Weights of a small transformer language model.
Size: 16 layers, width 256, 8 heads of 64 (4 for keys and values), MLP 704 SwiGLU, vocabulary 4096, 16M parameters.
Training: a variant of Muon for these matrices, 708M tokens, 5402 steps.
MLP neurons of a small language model. Each row is named by its layer, matrix (down: output weights) and neuron, and shows model dimensions 48-143. Each number is 500 + 25 x the weight over its row's rms, rounded and kept within 0 to 999. Numbers have three digits each. A neuron's up and down rows have the sign that makes its largest values positive.
After each neuron's rows, "fires before" lists the tokens most often just after its 100 highest values on Wikipedia text that the model never trained on. A number after a token or word is its count.

L6.down398:520481518495506490477527530540517450511481501469492503556475503499505538495480499529466489469551516538472469503492526527494503500501566486633467488509485512512528508507495501509497476479563490479478540500524519513535588469531505511499536459527517480500492500528514485486475478507524498498
fires before: "==" 42, "The" 10, "In" 10, "===" 9, "B" 4

L11.down32:556492480506505519473510491465507495455482480499527495517534459470473532474464474520496468495505485512509522458560500506494465512464516506517513478486506505520481516525497512518512468461508540491523485510567472501508502472465527454503491482484488488535461506437497503466534534521504470515
fires before: "," 19, " in" 9, " and" 9, "." 9, " of" 8, ".\n\n" 4

L12.down220:485493502527488528464511506497481488483488531492502497494515550492447504477512473515458505506536489477455539497517499498494452476467536492561497496491507474471491479498495473523494517527547498539495472500504508479521506493492585455528506490539478505481544517491501482521493522469488491462
fires before: "0" 45, "1" 28, "2" 12, "3" 6, "4" 5

L7.down252:493469527443511485474459572495498496487489455464517446482485560474498500484489506503520528491452508535523465439517533500512526489524485529473518489551507471475490499502491530500525552502488464521501469508513468481513471478499518505487514481544519504498506529497506499480486514466487491512
fires before: "6" 20, "7" 16, "5" 10, "8" 5, " " 5, "4" 4

L6.down642:507557465515530517482508505474527445488498530511504443480479481485495490548511487480493525491478514538514493484479512474515466510494483493523504475474548519502487466514468498497516521497539479496477498463504509504520494493534474514495451498472545499496528479522504489536537441514527558513
fires before: " " 56, " ." 6, " —" 5, " X" 4

L13.down424:490439487521503517521500482482477531541511479542492495454529534493490456478513488486528543507502538522433458489471487549483477484479524472558512534497484481506498438498509481487487475525520489520512536510476510507512464515521497516542477491526522502494521493502488524513475501531466509456
fires before: "|" 68, "|---|---|---|---|---|---|\n" 7, "|---|---|---|---" 4

L6.down373:541518472472489494526516528512510511482490505553517505507543445504496490504506486442528508477480452507509491486466472512512468508505504504527457520481542489484454512512513503492491482517460467501485505492481488484452502504483506481510540533536512537496525492469509459520523468482529502514
fires before: "1" 26, "2" 24, "7" 6, "9" 6

L13.down345:462487509444522503481485566477479506538512475515513519471494518492482483477514497501497500521480498523461489506499484459490505515517502505492504517522473496494452505485495486492506486519449463456502465497527482476497463467490503474559464538492505440482507485474472466484474545487494497505
fires before: " " 58, "3" 9, "1" 7, "2" 5, "5" 4

L6.down44:487448452405483500505513469497498484555511466499523486483486458536517498456508525506527530541516493506505477512455489485479528484508502517462509540507470523511475488467534497509472481498518459481509516502480490510486493525515520500494497499474528511488494502535474525491484500494521505555
fires before: " " 61, "1" 6, "2" 4

L4.down47:504535505509488512479503528502479476490491471491505490512441519497504470496514448497501456504533495492549510513499466492488516483479506504499470522496535501500524490517499512490516520567507479472508496538474544469508542490489514455488510480505498512506484483512428518503533512511542520490
fires before: " he" 16, " the" 14, " well" 7, " it" 6, " they" 6, " she" 5

L13.down486:487530489509504504534515521470526504526546483503466463514568555485483535483516458493526518465502520505439525486530523492495528487539461500430464493521487523564481526506495469495490487491515507474493497508511550527467465517485496505508497543513498491461477475510469479493492532511520525501
fires before: "1" 92, "5" 4

L13.down244:504550557500499486466466493474527537445492484500508495517495514488492489513509482484488512555479543496475480503509506484464520501529478490465533502497463457485468523502470462494508464454454468527472494526511482472488466469460487480551474497468479512554464498466508514480472517457542494521
fires before: "-" 83, "1" 5, "9" 5

L6.down657:518521503507514521502504536489482485504500480514481492482516542478507525508502501494515474494481488527489499496472466525481509515480540505776490527517504478496487503501480468513472505487480488470520520491487520492541511487494530502497486489516487495482513486525475483523508491477513520497
fires before: "==" 42, "===" 12, "In" 9, "The" 7, "B" 5

L13.down313:513465522512509494484553526464485464492510478510501483444462510456495457498485453534487499485475479485525456485497473514527471502463495510654547484556497502522489509528513481483534489519534494508507491520542513485517506505490477472428500503476469469499496484499517501492518503493556514491
fires before: " the" 37, " his" 11, " it" 5

L11.down253:507501479504490524517507528509463537467491471505476460515497544476477481529474502518512526503467526534521459418473533528478492483483495534516498516497426528487488483487533544449488544510490494528481524459527524454519494511496508520445523529513471496500500469570458499522477510519489496528
fires before: "1" 54, "2" 15

L12.down309:526475508476530495504562465502523453511487490539454506464482475493479497456532545484477481515489481515468517466484474522469430537487485492475526476520525460524484471496554514489527514525485441486479488484510549507498465496505559467508477496544509500482529501488563514533487476466510517520
fires before: " |" 20, "1" 18, "2" 16, " |\n" 11, "0" 10

L13.down62:480480524459560491484490447519499535494467479514470511479539507500489496463462485521520488495517490496504492495479460509510463536501458503535528496488478477494566535536490512511532515524499487519490499487538489537501516516545502493513499523477495464527494472519526538486505551503534513460
fires before: "1" 27, "2" 24, "3" 8, "4" 6, "5" 5, "7" 5

L11.down370:533551507495502528525523521532471507490484510513529493502512489516495554476494514468482499533500464470483540526502486518560486458467515544570498537497530476518470493501498521499523453494471487507481480524529530488458493510481512527513508493478497490513523521506540474515506458505514507459
fires before: "0" 27, "1" 24, "2" 12, "8" 5, "3" 5

L8.down252:498484531544541529454506494514510488485482498469528507505487507539494500505506473477480564520521482493486433543508489454493532493497508485526485542478504569505443479514487483516536461522517515519499495522513494489501514495474463490437502504498528513487502488512523475493520493522533519517
fires before: "," 64, " he" 9, " the" 5

L5.down403:502490526483488500496499472451502529499497507475539466476472460514549503455532504461541490551499517523512526486516524512509531489526444485468508473452438515496519528480454466531486522504493503508525509501500495464498479532522516500519499488508474517527552533516471504499508486499531488533
fires before: "0" 26, "2" 15, "1" 13, " year" 5, " season" 4

L6.down363:517500484474491518540507484475516512485501514470495482485495494522513463469517496514504509500512453527499482498461552519516552477514470483501536477506525541547466510496476543556507525498483486462501477525529489475479465456513532508464506506462501510526544527538488500455495481472528530496
fires before: "1" 54, "2" 20, " |" 5

L11.down131:510498496515486514538528527442540489496482510500496453513535500474502539501495479454482484510535469518529558518482472500559470535505521497640526460490505496513498552473500506510513530489483491483519489519547489472520540453475515487496486460546480510492495535487508477494524528474506502488
fires before: " in" 18, "." 16, "," 14, ".\n\n" 6, " to" 5, " for" 5

L12.down470:517475510487511553508512526483487532487496479504487512440481514515503476490452512466519476472491536507472513474501527540492505504535475540514521501455498491519529513527523509509487513494505491502450506462479529505499503540523513518551476457510572515521496514512494512491519513481490500485
fires before: "1" 21, "3" 20, "0" 13, "4" 13, "2" 13, "5" 13

L7.down161:465477541500543544490507511468552499527515493489530503499508480483499514529486536492530537491498515475516417496536513502521507498515510543513524480475496529498447477490530499521523445487499504493521534513486479528522503486470487523492519461501522538526530527476487506516527501459534524478
fires before: "," 41, " the" 15, " it" 4

L13.down462:500489460536505487505490494488453503473455494508544491501523443487548490507500507526509502528501525502497489501522510499565469531510472518448548479466520524538530488482511543513500501490581501466526494459512550522483525486512493519480529506476532521482544516545480482501494502517490495468
fires before: " " 78

L11.down380:493491512499422473543498467465537475531498487526470464507495521497497521473527482522518485466477505467500520518485517492500512516503512462520563516499545483540510500498498512505446513525509500455498512492490535489519479479483492472454522511500507537516544509498484502502526527485534498488
fires before: " |" 74, "." 7

L11.down46:516532529519476506519522476495534510470510544504539497478532477439505512497528500495479476475502527545500509516525496493516509481501466482505475500457482526503459534492499488512501477464475498512491565491523495481502494460486527511523438557486510498523524486474527508501524506537523466486
fires before: "1" 51, "0" 35, "2" 11

L2.down349:515494518514538507471509479501524507538488481532540521546471522514518488508515467470521513468513543466424435516477470473480467477481500539500517506497495525509540456518542463522517506524515525489531452501519494533518494437476480543524459493478479495465464456479490493505466480546485486500
fires before: " in" 20, " on" 11, " that" 9, " by" 7, "," 5, " a" 5

L13.down59:467493524479493509505483502476501515470532505490514484487495502519480499432437470470505536485502482503499495500483519536507521506498494535477506557490454494516513499522491504505528514546517550501533484471496527508518514526529514517469495559523532485480524517547470531514518516476510501438
fires before: "1" 27, "0" 26, "2" 21, "5" 8, "3" 8, "4" 8

L2.down159:479455482477524456520479493505476464516501499509522565509560502493506526479518479494475494492427489562494512494505486496508460519503499512418510523497489514467523483503532523483518460497496475497530496498450480510495508455508482521478509543543534527488529495520500493507538484529523499525
fires before: " " 66, "0" 7, " |" 6, " Society" 4

L6.down280:492497481529489504526475498516494509435509492457535471488520481512530528486503521482489513493489500492516474514494495504508479510487476470450495523467492471446551546498505532426482501482540480498501506523502559449495509492480450473465511474511569567465469481578487540489484535513474541482
fires before: ":" 30, " " 22, " |" 12, "==\n" 5

L12.down634:486461504462540519527508547470460508534498487508467474520472483491566475491540494528491467510497493455483475484437485498494522514535479529549480514480479481502478504504514507517529515489494501495514508469512504481556526494462492518482475507470511479508529493526508530558477529494479524546
fires before: "2" 32, "1" 24, "3" 9, "4" 7, "7" 5, "8" 4

L11.down571:516546459477496503497501540577513533493512533503497493506554499502496512498519502465491508465536550523508487509470508502482484488501531486505470467494508496507498463467473530474485512528457503493506496493468483521451477490483500491443500469459512523490486511480502522485471505494540505523
fires before: "2" 20, "1" 16, "3" 9, "9" 7, "7" 7, " " 7

L6.down184:443536474506445524514492460526495514466514520524500515462505477490458491551469505534536523463526507539521497480500481523489517501532544486469480515495553455528532498469519553498498501481505531495515468487477517490494518515518517489507484451565508487480516491513453547486533492502501518449
fires before: "1" 26, "2" 23, "ard" 4

L12.down537:499494469518527475523489486518514479492516496498525444515487490454516474535461474493490496505490507542493464559515510534455490597519515521627502506503512509502488467493487474523497483504498493479462536478469498531522572507528464497473527504521491509501517514504490532500535508488512526512
fires before: "-" 35, "." 18, "5" 6, "1" 5, "2" 4, "″N" 4

L11.down586:471474478549555533535495464478496506511522489540499467493505507488547534526522499480508490506481489573480505476503480533488512533500529497469503492537470526492524489509502478490503520430530488445470496502485520499484496511500482511527525473527499508464561526516482494447487475494512468536
fires before: " " 78, " the" 5

L8.down437:520535521494465499527497496527521472505502512484473513449497487474527481524533536495473497486502542501500522493486525498503534474458483499555528507517500504549500524490549513526474520521506525480545509518461508516543477449541506489496489417477542520493498505540469492492514512505507509503
fires before: "1" 40, "2" 22

L5.down114:524512501465517491496501558480488504482519459521483497485507521496515520519506526499497502485507508536508508503452500523512505508496543516678482538502502488468499543493464477511459540464483496467512538507476548455553507492481529502494496500538513475505487507512488477513496497511494504471
fires before: "==" 37, "===" 13, "In" 9, "The" 8, "B" 5

L5.down386:511520491519485511488502534512511487483510486497465512500516519459507526510495501512524482486472502499483518495496482526490518523496528496795507504515487481523529488513477459493481481484503474490498495494499492501527510484509494503494496487501487494500515501523495476496507513493499497486
fires before: "==" 42, "===" 12, "In" 8, "The" 6, "B" 5

L5.down497:525468489517499506494491468520490473495484484484462489497482480477445474504471465481509461500496509503493531557514486490477469488548528498496541481502523476511521519512441503489509480498461525498525466482521526462549508503521500473496500477507517509503494518456492500525541532527515512501
fires before: " of" 16, "," 16, " in" 8, "." 8, " and" 7, " to" 6

L6.down571:483498478480502515514492523501509490481505502504475507508511500514485500512522544512489521479506507512508512490495489493503516485496503502792511502490484472499517513490497532492484502474507504487475517507507501471533469490513489502484474525518515488512483503491502477491483520505499514473
fires before: "==" 37, "===" 13, "In" 9, "The" 8, "B" 4

L13.down476:507499475545484546512492522509491524513493480485506460466519536524476505506484502474510486509520487518531521534480479490538518515549522484706470504503512523494511488471493531504487516568493477504487495488489482468500469527519495524487521497533503546466487511503507503500495466508502505453
fires before: "3" 13, "5" 13, "6" 12, "," 12, "1" 10

L7.down90:511473484491514516473506503488506456442490431468488494502528496478532471522496506546520506506506527493508483499501516560481530529504504541603534483494488479470526509506487443498460476498482497537469505460463529518497495498478488548481527481493476449493498485486528490507511493517538432492
fires before: "-" 24, "2" 13, "|" 11, "1" 4, "===" 4

L6.down456:497504515522507502479496537477498541502486475528504484494521541464524504505517503484467501482502536503491472508471529541512527503502488492712505513479501532511499513513475504550494492457497514486501505503526491485538479505487490500478476490537512515520532518510513494514487492530485479477
fires before: "==" 34, "===" 11, "The" 9, "In" 9, "B" 6

L7.down393:525516462512479519528538518485470492528447483469488473572515504493467530473484486501489492499513474507527488515535475471538564523479497535585496487525565533480482435519496510511562498484506521472510490524482472511508540521493500504494515482491505475509481477470493519476511475494467511467
fires before: "," 39, "." 11, " to" 7, " of" 4

L5.down138:477476529466541505516522534550522526512485515513534528507531513524534442512504508493501503529528507502521474471466461484504516477500489506541497476504505519510474507503556558488529505498545463528464477477475506465504507415444520517468514516518486531519506509485494474528519501532470489513
fires before: "0" 28, "1" 12, "2" 12, "4" 8, "6" 8, "8" 7